config.toml
n_layer = 15
d_model = 832
n_head = 13
n_kv_head = 13
head_dim = 64
d_mlp = 2496
vocab_size = 37467
activation = "gelu"
norm = "layernorm"
norm_place = "pre"
norm_eps = 1e-05
positions = "alibi"
qk_norm = false
attn_scale = 0.125
bias = "all"
tie_embeddings = true
parallel_block = false
init = "trunc"
init_std_qkv = 0.0188
init_std_o = 0.0
init_std_up = 0.0188
init_std_down = 0.0
optimizer = "adam_variant"
lr = 0.000423
beta1 = 0.95
beta2 = 0.95
weight_decay = 0.28
lr_head = 0.00534
grad_clip = 1.0
warmup_steps = 472
schedule = "wsd"
decay_fraction = 0.759
decay_shape = "linear"
final_lr_fraction = 0.0
batch_tokens = 131072
seq_len = 512
doc_mask = true
train_tokens = 1080000000
steps = 8240
dataset = "wikipedia_en"
MLP neurons of a small language model. Each row is named by its layer, matrix (up: input weights) and neuron, and shows model dimensions 320-447. Each number is 500 + 50 x the weight over its row's rms, rounded and kept within 0 to 999. Numbers have three digits each.
After each neuron's rows, "fires after" lists the tokens most often just before its 100 highest values on Wikipedia text that the model never trained on; "fires on" lists the tokens most often at its 100 highest values on Wikipedia text that the model never trained on. A number after a token or word is its count.

L12.up6:544447451611509548433493453608427469614519509563475458423442541476553427515507449532473472609588448492517477513546409459516463517523498606471495508467427495510486524556573464481494476509409529485518481496488542473503440393490583457509510469521510541540508529532503538591525519494473559491486554503557500522503525399472377587542371552483476555477471608504639493408505535426495454586497
fires after: " " 59, " (" 10
fires on: "2" 54, "1" 7, "3" 6, " and" 4, "4" 4

L12.up1703:394527548535556612565449461443444484521502496457481483504418550455506455523463463492484611464465528496368472442447516477519588515424495507477594462512430416483450480467547344514553513623555552470523504555469502543508523552557550460454559479477510442546484560497422541620496471547445448542476473539501455529446592500488483479458576557523412498590512568520489468499470500370532423585485
fires after: " " 43, " |" 28
fires on: " " 32, "1" 12, "2" 11, "4" 11, "5" 10, "9" 6

L12.up2354:529533517491603425527560475516567542538396509560458547488506524573445463501526622436532486523388497500468529506504530502587402498515536465523560562542527447448489481443591600486492519564452503515431541629527663481541437486519488524506506468589459510418483539493452552545559557441524521473529472444519448465533487506464542425487535455491546517454475456531514450481511503474496498528557
fires after: "," 19, "8" 17, "5" 15, "7" 9, "0" 8
fires on: "," 38, "0" 10, "9" 10, "." 9, "1" 8, "7" 8

L12.up1507:540453462589553555480482515530499432463409579509472457390463421398513504527485523601583487585508495525449502456395456429549526534555503464487463465536537523481455478445486497486502514525437596534537480567472469494581472552509571591518524571607513472507544435485478426553471518498574435496497504532508450469525540462525486608533539570557464464405440404436498472498444455533528493614514
fires after: "," 23, "9" 10, "2" 10, "8" 10, "4" 7, "3" 7
fires on: "2" 15, "." 14, "3" 11, "6" 9, "9" 8

L12.up1892:435549497504487532411496503443404583534473491508410516541477551529511458434506571449531456599586519488505454535497415536478554512446401528551495484508488500480487489438648518465534466502439513470486475528481448574470549440536460473448442508574518520475457533452444463455453489461530466524517491475523526580518523512501531520474552494470537489489469509466501548588528476405528549440505
fires after: "," 32, "5" 12, "0" 7, "9" 6, "3" 6
fires on: "," 25, "3" 13, "7" 9, "2" 9, "5" 7, "9" 6

L12.up395:505477522575513536556505482479514549465516561539529559490474483556459393593418486540569481492461510484448498477417588568453580535478518566418528529500422557423439481444513572515433496491523549354540530475581531396412526500472487507506517554477469420558511507524542530507512510466487573393472561515486583457484462501579480531522571514571554515537532498560426489452483503546435452501490
fires after: " " 42, "." 10, "1" 9, " (" 8, "2" 5, "," 4
fires on: "2" 19, "6" 16, "7" 10, "3" 10, "1" 9

L12.up1803:430428468452510487479494433519521466497560460534481555461478548521562535543470459427459507508428384407453479504525481509533443538570459548505462443518566464503377500469520460404479438509485403616513379485540490522462462412503492435525499463548503526526507539540420456528497519522498490509557567436449590566502516521449547478474465483442578455532575489497564520557556522499509529529571
fires after: "1" 34, " " 24, "2" 17, " $" 5, "3" 4
fires on: "1" 23, "0" 11, "5" 11, "8" 8, "3" 8, "2" 6

L12.up1267:432454577479482571505457418474539523491566511453522430419501454512556460551420500488502493536452441486423582562468536427434421440415532505432486481473476503480530529446573435539555528464454506484511556529372558550435541407607489537461560572518561476473480528567444544461524556554495551466498408538544472485560486380450481450585560503592484530606469606498399543528553556432465482445494
fires after: " " 28, "," 26, " |" 15, "′" 11
fires on: "2" 18, " " 15, "3" 12, "5" 12, "6" 10, "4" 9

L12.up790:453543513406492564569529467455524429488451561633609532441542572445473508531508581607570530543495430477441427372490420447463559470504484630631443485555511438520518450471485478549545527444503474594544615435537563441571521469473476485568494498429522526524477514442580482483417477526482612550506516461495546506503466557367425380516535468457563486507572500501489521533572449422487543531523
fires after: " |" 59, " " 21, "2" 11
fires on: " " 56, "3" 21, "0" 10

L12.up1601:530460511502586581571485441520490481543603457480559465553565512529519480479444514405571473534560531479497439498600458498569452542448586592503479442479554536420520465505480491426483527456563440485440474519487427549490499472505451454486441540480571477537452460497512552535463500435511485459551402459544424463569464333471508531514609464463427525533568586522488510504486445533503468453500
fires after: " |" 29, "|" 13, "3" 8, "1" 7, " " 7, "0" 5
fires on: " " 46, "′" 9, "1" 7, "9" 7, "°" 6, ":" 4

L12.up982:480459449556509493489499397539496545512507487513557485532432569416432489547537429509475466504404446440472515505564481453490445488449536542454565506548383539467585549491475499486577475555612510490408438565553547522459441483515553457563504567495486511538486550513500552591470579490511459550511443545589496567510555443554542521535544586585456495504498510546511496546472439459499526523420
fires after: " |" 65, " " 10, "0" 9, " (" 5
fires on: " " 64, "1" 7, "4" 5, "5" 4, "," 4

L12.up79:508509507442523487413519483495511516392453551535509490544412579546507556492535517450525456452508557549612601488524475495452576560481491485478521551502409511442402497494485519487546561489519531435458536514502579549501542505537570487510524546502451482494436470473461491469476536525620492413475446502533505401461551448458463556475598577518632471481471476413512455532506446424516528485499
fires after: " " 33, ":" 22, ";" 21, "1" 7
fires on: " " 14, "6" 13, "3" 11, "4" 9, "5" 9, " Yes" 8

L12.up1689:461549469575476584428473512501581571453516504528428480448496496544515592525574548488625500509403555377450534475524537499470393529450519557487416363445460474478545534466478459432608450561517596499551551586408583500517391454598438546544421483602542458479471498525448549516488491464465625521521475552489529485538484443559584376502510513571456473532542533500451424536476575524541524474478
fires after: " " 54, " the" 5
fires on: "1" 55, " is" 7

L12.up253:421558518517492452537476483492498451519528523530534548447479527603450454590493522459466573516421425464519607562532463382410482491451470536544475474456530453545499494515523531510509511526510458469446481527459413610554524540512543489511512449554446480435426600555414496462542510500548547575447537466529455444463522481546586559426540506471506410460505434423517506506501508449554429455531
fires after: "′" 28, "," 18, "6" 7, "." 7, " the" 5
fires on: "4" 18, "5" 14, "3" 12, "2" 9, "6" 8, "." 7

L12.up111:461564462445491491615558362493455540473504515530491541502522566461538448504489449493492462516479466431513494493538557507515435438440451503457499545468485384462481534426497491472440591443553542479452586490563540557541474426559508445519595507611511489519541490468432458517528554520583505487429413530549576501540520514523498464470492432537450528455552596553461432515474507547488414522559
fires after: " " 37, "2" 17, "1" 9, " on" 5, "\n" 4
fires on: "2" 31, "4" 9, " on" 8, "8" 7, "6" 7, " " 5

L12.up94:462454562518407494642574503436466511427477429528496488518505492394532519351454447484598496492522529420443447620479533444507443497540422458514469517461369509496563461539617488539501517542460571522451490448467579494453570442532603507596404596529512482550555517508554523591446590493607524621455477516517549527527571519552486380539561523498482486508550462586543553471544430525540428539509
fires after: " |" 34, "1" 23, " " 4, "0" 4
fires on: " " 34, "9" 20, " -" 4, "):" 4, "," 4

L12.up9:502473409510426501512524430487456434516444571543447494525504593432482497468536558523449466489508552476484513485491463570477521490494554512507496438573462553464450443543548404465540538450551474515422543474417528500555383425458529500582481425546422576435493535485465601528385528487507528661589555561518556459526477530523503490473538532542469542544468552479610475404467506555389487483464
fires after: " |" 45, " W" 6, "," 6, "t" 4
fires on: " " 90, " (" 8

L12.up2004:468517477466488472473415475474561509503474503536473451456541464509453422442472503532466571504512462412428514473522389522563484493482471519501484405480444550492543490455526508462502439492470565465461580456638501465399511540501502533499563448492538467485496524572593496528437582526446480585504518495555561494437550517458376501457469414494456483554422471535493536511522488484474550502469
fires after: " " 35, "1" 25, "\n" 9, " (" 8, "|" 6
fires on: "1" 21, "4" 13, "8" 9, "2" 8, "6" 7

L12.up430:378543484518447414417529425468566478478468471523470485559537509415494405536520519569476490453530468501476581615561467518446513509496575536562512491409499472405533537555462494339496577516463525481428445518448476533477475527520595501544481505527604474510506525552474522519376498493607494528499629498529455475496560539497533568671535498496498494559555598550542468508524443549507433494502
fires after: " |" 63, "5" 7, ")." 4, ":" 4
fires on: " " 39, " \"" 27, " —" 7, "." 4, "6" 4

L12.up2064:457456549469501554516492478503490448526485562570547485441477491564512359504498563500524536426545485385492518462591439569538484504487494528461473538483585517522484488493470565446546473457459493512440553465566458519553440417500549451551503510550505411532392463576471462496453546537559499543431477471521525495487450514550508510601498464496494416479463523498502525471517588469464475573483
fires after: " " 46, " |" 6, "Z" 6
fires on: "1" 39, " " 21, "-" 11, "4" 7, "0" 6, "3" 4

L12.up1718:422475475583458465470550541514532462530340505511522569476449549528508529551489481552470568610489514459470526351380457409543557596521477560546457445469453485495485393532467475426566551584517441522416566585479445468437489435514540546475518488493486480551497509486522585522507566481526436489654408531601491528446487518472520463495507571608552532482527497552397502468471555508492532484532
fires after: ";" 46, " |" 42, ":" 5, "," 4
fires on: " " 93

L12.up629:528441478540552495464502521451477417440474510557519551428467513494553549555490486455579539507508506530531449444563464497510535556521535507501467550444535458539461452430535582511424533532480574470520482489561548562486517430439620522473438476506483495546414562539498465438423522515537639735524546470489548539440458536560503510429540513484502526452468515530532429402483456459464486486469
fires after: "," 32, "9" 18, "Z" 9, " " 6, "0" 5, "1" 4
fires on: "7" 16, "9" 14, "8" 13, "-" 12, "6" 11, "0" 7

L12.up642:418478490534553497507564500445426483528449484465582462533454570426477409527578526457492548569548470458370441536453524498486458487496589503554485507461454447486468451594435477524408583515565470460479413517481527441450483518557517539514530460455531476544586470503569483416540582524489532547529466440451451412540542514482545384574479498449509418563514436467639456447447500450462458527510
fires after: " " 40, ":" 22, "°" 8, "9" 4, "0" 4
fires on: "1" 21, "5" 17, "4" 13, "0" 10, "7" 8, "," 7

L12.up2053:495441504586477560527513531424585400507477528493434511489561568503451456539544495570448521520462443445464644479454505475531478481514496562540524492497427554464565494485550479503523472546463508432514525510618500424437563514433529516518485524488455516497487452460530477568429545496472551496543472543598500492511500523571511502513476524488524467435430539497496403538578520478501667556522
fires after: " |" 58, "\n" 11, ":" 8
fires on: " " 38, " —" 9, " -" 5, "V" 4, ":" 4

L12.up638:450540570531553528438586441491446443464529545471534507530544482471547529490473511446520506410503500476589564532428444524537510465512475563447557562535565447466488432591542465493503497540531503516576459493490474566532470466464515461595405441557471605517599613513568561565487510455482482483435508511452497473533504513466483521458533542510527528463507513517522545503397542467463528511592
fires after: " " 55
fires on: "2" 58, " " 4

L12.up1734:477495516445474427555461566498511465454498465539549469464544538523480479504502505558512553400543533388528555460521578496456358467536419586434498418539503530513454452510463508509558435455479475481339496520485528503589503469500510473573463473598461533506540512471483540416476548496506543501611534536472550504579513364427497552503517600478428506413528463526575517469506474519471539558574
fires after: " " 93, " (" 6
fires on: "2" 99

L12.up1348:490466533537532569567406510384563448574557583478475515558422507511489551533522523506450408626417476432396464525564485563542491577444593561490560561483514487625475431476604586491562463395502512456595502470493511499542548532500514485534469444459490426443435431425564466529474470454495430554484442490446570460501451496568560461517503440473481418505519511482559503535533468466487517476577
fires after: " " 31, "2" 12, "3" 11, "4" 10, "6" 8, "7" 6
fires on: "1" 18, "8" 17, "0" 15, "7" 13, "9" 11, "6" 11

L12.up1301:542539438559511533498464468452534493528439483519491481519462508511415551394566465525525479546477578363525511431505537485395472434483397550600466526476484531504514441467432439383522443481542498495389600497516497575445428381496458542501429561524470523487539557444529540552461571486503492428574550599422537548476539487512520508546571586587519448478494493585430527497443557558506518561503
fires after: "0" 46, "9" 13, ";" 5, "3" 5
fires on: "0" 39, "1" 13, "==" 12, "9" 10, " " 5

L12.up1300:592534481465357526585505535489389434534533468447590442504505493475506466522400460523622444508481450498526551473523540406466539555401488545403517592429405450557543549513515476521383448421565476455574436479470524524523462501454487504519583511490524527474503455546465485482469550503488559559477472504489468455579486506534491473476458395546513378562546570488520567542398468481425447493538
fires after: " " 52, "1" 5, "2" 5, "3" 5, "4" 5
fires on: "1" 36, "2" 12, "4" 7, "3" 6

L12.up2130:439563478564594458519452440520410482492550524440539588540439460475503472598533475475464550519489590533441474545486424486506513547556428536557464517481512589491516474316476525446610441399513513521483503398565569522527432494529537495498472421503510492476493568505452407526422518548473595529496462564434541542551541456520467545452488512580498462528462504432553579421507518483423481582442
fires after: " |" 41, " Edwards" 7, ";" 7, "le" 5, " on" 5, "t" 4
fires on: " " 65, " (" 22, " $" 4

L12.up1861:458495521518489525504462552512536516492537472441521493512532482524413431516543626521499460417499535466431405503516486509562514486538484562520586542391527465511458488468478483502451461437481478509504505627480540492487501474508630395456536451582482448395481475518477508512478517462473463558519497498606481497465545490429499383530565502516516455494538492527471499498548609412385562577562
fires after: " " 73, "′" 4
fires on: "1" 56, "2" 10, "5" 9, "4" 5, "3" 5, "7" 4

L12.up294:460397461519489525501399519526451507490429550520443550474480576472494467557558512477436514506420458421541545515474452469478567484491503611514522415515390542508509473455531523489569490495469504523518485487583510420471479507527485494669511484470503494434421502507465604507410513434568579534526522535548539464560520505526553436495490593478477518514463539416515466474495525522455566463522
fires after: " |" 39, "," 18, " than" 4, " over" 4, " December" 4
fires on: " " 92

L12.up283:620543520531380429514492406451534453484566546498605556542631473534489547570308457525608375542501463441560558523484541557529535557564411501492513426476443428498477555513520558516476525458536467605463506554531516492492501592544521474450556560539539530441458467554469437449494518526526507484541533423492493360502457519419456567493622511468443468453535490577484472540468539524503465495529
fires after: " " 77, "." 10, " (" 9
fires on: "2" 92

L12.up2151:527470493515552474454514514560530465500451510508456596444519465522528479614442531504430533501535565513420466424559510456599548665538489491450555528524498459527484514532518571496630434500584527512454525541498460421403469519518542544479468561461547533524539500408454495424524509464540427482570429619473474531635429410516583583532558473535506549412466490543527462423525455471511509498516
fires after: " |" 29, "," 14, "5" 8, "9" 8, ";" 6, ":" 6
fires on: " " 40, "5" 10, "0" 7, "1" 6, "7" 6, "′" 5

L12.up893:441517489518545533435516395629433510481522488439447515478541513532461506518517601373411556542527511416461440468541527506524536420452451518455423476484481543424525484570517549479466497557391528449525538518444489506479465602476499495568460502564450505463493440504476467509520507499599559531499503591469457482486487435453437450424533593429495571524566478474549449559566446467442549520431
fires after: " |" 26, ";" 16, "|" 16, "6" 7, "9" 5, "5" 4
fires on: " " 61, "–" 27

L12.up2124:541508494476501587496437447530569472469578500538512530449480479533359495589477506519558428520547420491581492432515471492414563558527499624454550474503499473562481456526512531489439517502511544469503490583461519486557504469514514466493484516535530449560496545495456440458464537481518491424506471539556541521469475498486516470501438543518505539473477531579513519484442451370512486476504
fires after: " " 64, "," 5, "." 4, " −" 4
fires on: "2" 26, "1" 18, "8" 12, "9" 12, "7" 7, "5" 5

L12.up779:437548488516436534483553415541416480493355496545530553445536556484524514470544565518487560545450555491477575514545465542512522511487491516461551550565531385521463504521580480448559392513527557520511605488475574437537576496562500455495491529551479553578562542419579484559524558510525488565483437521591480478462442556493522475548463463467549424495478514510578551419582490458426473459492
fires after: "2" 99
fires on: "0" 99

L12.up2308:397398510561483561463469537485546528490526576463511489465569435525464484516580503483414463563466563464444453466527555487449458399504458551471503481478627415520521418467483538486566530546526459403533557486497535511580493459490458478499492455562472436494466486440601460514502489479455444512567591529524519488500459534425590463521491470467475509499473562390458505479514555477534426483539
fires after: " " 44, "," 11, "4" 8, " −" 6, "1" 5, "6" 5
fires on: "1" 19, "3" 19, "4" 16, "9" 11, "5" 10, "0" 7

L12.up55:474393499522469547480566549495482478518503558486465516532501598482522513511570498540477468561479532516580507419519498516583487505471516535450568497465518485622539444495510539494371589514544608523499536485536561523456460490544612477455476518626444455488401525581570452519447478483490505500516470508485512457418575492535447534576486481530476438475508530436517510513428554476432510559424
fires after: "1" 67, " " 7
fires on: "9" 56, "8" 14, "1" 10, " \"" 7

L12.up717:540429431501547490540528489433503512506488465474480558544426510542522570544496413495591522494494531499440493483556395525521420558502557534385569398383492547613495573527456566568492574490559496496377439602516497500455613353500439484512509483517498462488517495506481590444471542512504480476516457525599530601511537463504539489515496500579548505547534548519490469477442523497451517426521
fires after: "2" 30, "1" 22, " |" 4, "3" 4
fires on: "9" 12, "4" 9, "7" 8, "8" 8, "5" 7, "6" 6

L12.up415:503528449523479553531490463492445448427498424476450552517485573530499484530510557491556580478516514489446525529466516516592576460504512496511586447464467573444455470468444470381568386588450517469457485520588562467599450523513592499588470450456479552398455563431467587518409493499567467602579565573509529445476496529473507514493476592490504529512455486498537436536516478453497541527456
fires after: " |" 30, " on" 12, " July" 9, "On" 7, " On" 5
fires on: " " 99

L12.up448:511533424495513453485584487484519380549455494531504572481558566388467410497502596491498515451513556458454430571491448531465563475498582459555514488504523511517507502492407524510526556460553538523497488558468580478538426488412526540505527432586529545437430531493477434518457494421595495575463599531517483413526478489529480548524460572486573456469554540539610431530550476469479580528507
fires after: " |" 25, "\n" 12, " –" 10, "===" 9, "==" 9
fires on: "\n" 36, " " 33, " \"" 19

L12.up1414:467525556464492546555395520450528592440507515502527513501454429479516386535448456520515500515502501489464452492458469427546537466498585413502503447503471466489548612499481427481433540482497549444528519510544497403492515423566535477490467488492458486495565572564565549453464493523409486510496531477493469495445552527515480454469526519512498495498502536556502520525466481453531462447464
fires after: " " 44, "1" 12, " (" 6, "9" 6, "3" 6
fires on: "1" 16, "4" 15, "2" 14, "3" 12, "7" 11

L12.up675:500473537588447492464477387440439442531555526429475469538593512410441560550434591616438426466445476473544449534534530507455505625541480646482678464518487450532469501536468454473452589452528566476528472470555490473473471459534396445520562496464493517528513471567550391430484648504453455457545498476505600525443404570540508575490524545451474507517543526446483430594396487543551440551440
fires after: " " 62, " (" 28
fires on: "1" 94

L12.up2312:522417461539455545526539492547479515437487479516560459476472535567422466492411457465522468512508430416542485542526475491475442547514557502491471448448470434574531422518378524496451567505434459435464513484445506503530491542504491465475520553514479554580464432583490468523496554589551570542475494482558479559573511455502440454459498517526479499414497524459602526524476436476424501611492
fires after: " " 49, "1" 16, "\n" 11, "|---|---|---|---" 5
fires on: "1" 22, "2" 18, "|---|---|---|---|---|" 11, "4" 7, "3" 6, "6" 5

L12.up2364:424592471520548445523430471542419462510475507535457562429497590449528471510446494477490517539516569441427484554497396528524441568536344563417532453554513538428473524442494509503525469531544554559458565543547495589434341551496542434553499464515487635494545483497449539453513631516523491561448578474429535481478441375451476443518471513538479506479463537466529433426563455568528506396527
fires after: " |" 26, "|" 13, "6" 6, " W" 6
fires on: " " 58, "–" 22, " (" 13

L12.up163:478519515466498538520495501478553462492559539556511525570469478508551558564488542448471379470351430523568464521563473504462519542507404542494517453503422397515397493461617517518544499470573500571546563516409573434418428389549587584442509422564461504481439582511529582482528490475489467564530492510559450501526516544464481516434549451538507478454514503527498484483432584417550567509492
fires after: "," 12, "6" 11, "3" 11, "8" 11, "9" 10, "4" 10
fires on: "." 40, "," 31, "9" 5, "3" 4, "0" 4, "8" 4

L12.up680:440496462431475516483437495567450492470395457407522415527599523511535500413545525530615555497496461443527470468582488451498424525528496610435620548497449530437503476499538495566439538473499481534491480529516543572449449541543597455381470535455561535493552539532528502593562561499468445515499508465450494421515444438510465476412419473558488471528478513513601511499393574525471577529617
fires after: " " 76, " (" 13, "1" 7
fires on: "1" 91, "9" 7

L12.up978:467551458553450381452434524503476471507511584437560523470573531496454479544463562474540431504503421446430441474552471427534538467481522492428493479515399404608545498467617474558463462476563470508523478592446585518669559497455554467495622459594500462457412547451530420479558484431486470497448506519577477544547474512517478526527557432486483531456446530538525455490551562522567513503559
fires after: " " 73, " (" 4, "1" 4
fires on: "2" 34, "3" 14, "4" 12, "1" 9, "5" 7, "6" 6

L12.up1603:400406534449469535550541514584473565484485502504564530428570433576481355443499577443462468527533541450480506492557429506508403522498493623473540492460471522520420468470487558477497350528484584502549569559528543478451560537591545408489496489507525505524446539506527430513456571555422394459539554505483528576466521567499500493505422485525475450553524510415465511477419471517406472541535
fires after: " " 35, "1" 17, "\n" 8, "3" 7, "5" 6, "4" 5
fires on: "1" 30, "9" 11, "2" 11, "4" 9, "3" 7

L12.up1389:576498524489487484509451452466502558497439538488534510492522543484540496559485489470521461507528498447514379423476527508542522459563520445460406462528520364554479391422424493373475478506455525454558468476510421470561429355474460443463505436585575479535449555474433546498466480481539547552517490546531520499506458482496467472471517441468502531357493527510456473459521449578529437479574
fires after: " " 47, "," 5, "1" 5, " $" 4, " as" 4, "2" 4
fires on: "1" 34, "2" 17, "." 12, " one" 8, "3" 5

L12.up1549:507546449540479533488489443549480545515548423498489468488528443434552521518580560550422503508625422485599528539467406501516521594503465507470556454530437490510539460469454495528568455448432525611503488519453428492493524483589426497623493516506552487515544500521480325494562471493470565538592615360502529463520529431494559400517387539622492473435518386521487479513508509578513528564556
fires after: " " 52, "1" 18, " (" 5, "ar" 5
fires on: "1" 58, "9" 13, "q" 5, "8" 5

L12.up2233:523416497458560517478516562426428478449471431540434560510450500479436506491589523523502555491528516572479524477477492527576557538467544504513436503541446506493542497473468446463596506565472535513446558578529472414473480485589524520611502509579550551429483515519476527453402484421419573510522443486521493371570573501478521501634502558480496455492425517441535431535502488527495428486485
fires after: "0" 29, "9" 28, "8" 16, "," 5, "1" 5
fires on: "1" 22, "2" 18, "9" 14, "0" 12, "7" 9

L12.up1785:434496515456465473435519529480436470552486560569516568564456432522448528511555493556446592572453485439497578428492619484574514493488479582524536477553558468490564366451494554446441467525477534498532549497464527522512479399479462485522437407566473490479466468538454627484553571527491511556614427513488462467482468591463587523552493484538436492366462526501578546512420517468435489571485
fires after: "2" 91
fires on: "0" 91

L12.up1384:599409551517484498449501483484429475521442451433516493517422580398457503385443500581576497459468453496436464449579528519511453566450457537542417514506469513475492551476561432552497483438595486514433453564441551497496497563534419467548476540474505473481549452471565521558559606552479515576506421501495578541397493488493540623623429530577519478495526525500530468510467548456570519456454
fires after: " |" 49, "1" 8, " " 7, " (" 7
fires on: " " 45, "1" 12, " (" 7, "9" 7, "8" 6, "4" 5

L12.up1306:525433569485422489518507444455471550500488535500505552541492565573544501535507573415461491505391467488490558608617454488512496531506504571556522623501594461543439512436600542436522478454484546396433573611496577475593518425455484532562471399609472485435490417468497437442436583516500562511516450484546551484503487497493582560567546590476435447454525555533574522523540524534450519588537
fires after: " " 65, "2" 13
fires on: "2" 43, "3" 13, "1" 11, "5" 5, "0" 5

L12.up485:382474559476440471488563520598543531451396538527471501512424502412439481463571430475550461540463488442585497420439459449559560601355542568552485538603487481559528511509545471486548492552524445532362526593531479541547542446543551409474549380520482604548465507558466526477509553476555429525491469408412429548509480436498536520549491408499460464511503458453418569543550592492375544573486
fires after: "2" 21, "3" 18, "0" 15, "4" 11, "6" 5, "7" 4
fires on: ":" 49, "′" 16, "°" 12, "2" 9

L12.up2052:503423515496538461474491416564562502480451453570466448541507525449519569535622548481554539519503510443450500465501510491516420462492491435414550483497505410538571525421447509588470507432498567540500544514543443504514479519568569474489502534562496502506577644488443557423485517512432465460522510611543599531553602487492513533577452410503520401476448595577629517498567401455540503494605
fires after: " " 27, "2" 27, "1" 27, "4" 4
fires on: "0" 28, "9" 15, "4" 11, "–" 8, "5" 7, "6" 5

L12.up1372:481475517516485525552515478602544487530515539522428497436490547550460468510528543501611475422432472398434531595540489510405467591471524610518565532431536373483408465441532567510487485466587461513481542503522512509511471429572469461542507435582493518522441529454448597500429515529503459485511520528499493532558437483450548538545473521545540520478517457527448577555507545501528478469551
fires after: " " 63, " $" 11, "1" 5, " (" 4, "9" 4
fires on: "1" 27, "2" 24, "3" 9, "4" 8, "9" 7

L12.up471:487551464529451509505491458426529481506487460507501473509506537482356424568503418543516599525457488508499550498369590453425564553525504497413478529493496512439559533537495522522497611444458499498461567508471521465587462518483447508482543469516479515458537452565456381663487441496532441561523644476423469545544581544514442391491598523512461523529499502520522526511401579485448566413479
fires after: "1" 40, "0" 23, "9" 11, " " 6, "8" 5
fires on: "9" 37, "1" 13, "0" 12, "8" 10, " " 9, "6" 5

L12.up2162:497466482550539522499585405529510497427463456521485435530417471505529470446531561423517515448522506483574464508462600561523558486481425490388437471499512380472512527466455533436503516572572534552533571448522600548530452432511475461476510490511517518456532530527449526547426489565470555430538478607556459460584512496489582519483574484530526395423575532512527514452490544550479480502544
fires after: " |" 37, " on" 11, ":" 6, "2" 5, "," 4, " (" 4
fires on: " February" 19, " May" 17, " January" 16, " March" 8, " August" 6, " December" 5

L12.up61:585443423509443435530467441490378491493491388496510495482603477420552485489562481466519622422536572474457486486578547562423507477475532409509539609463494504516468463481466603490461458438470584480577601478480508441464466606570521481551551505550584606471455545458569495547605518476584524569486607576500499479562499440519460486451484410485580531553538535544519480405506515561463519443539
fires after: " in" 22, "," 19, " late" 4, " May" 4, " June" 4, "ost" 4
fires on: " " 83, " (" 8, "–" 5

L12.up2032:535511488531539491440475550546478596444494483475490506426429486501490460388540524532447550384563531456435489506586480504515478553434485484578430447421499386472620525523479479476489473526417531546408485543487530471565439498548532437473480542473525473517545602510490514560445530513471375523490503442574451495476428441525519535486557448515517494513533501527543520546600468495528448636540
fires after: " |" 25, "1" 16, " " 13, "8" 11, "9" 6, "|" 6
fires on: " " 38, "9" 18, "7" 11, "–" 8, "1" 6, "2" 4

L12.up1893:514456483575522552555554559537447462525418572464442562489430525520586495460587506495525624495438442454429562426493490540516523523592492480551466354442503568519565375472479426408524486522509523498459511543495545561566496452500586499571401441510495514499420607573484520508446518564472534468467485504444405486474423482606440613438479513484484537560546507523557469548537548520433421542486
fires after: " |" 64, "1" 5, " and" 4, " W" 4
fires on: " " 77, " (" 12, "." 5, "1" 4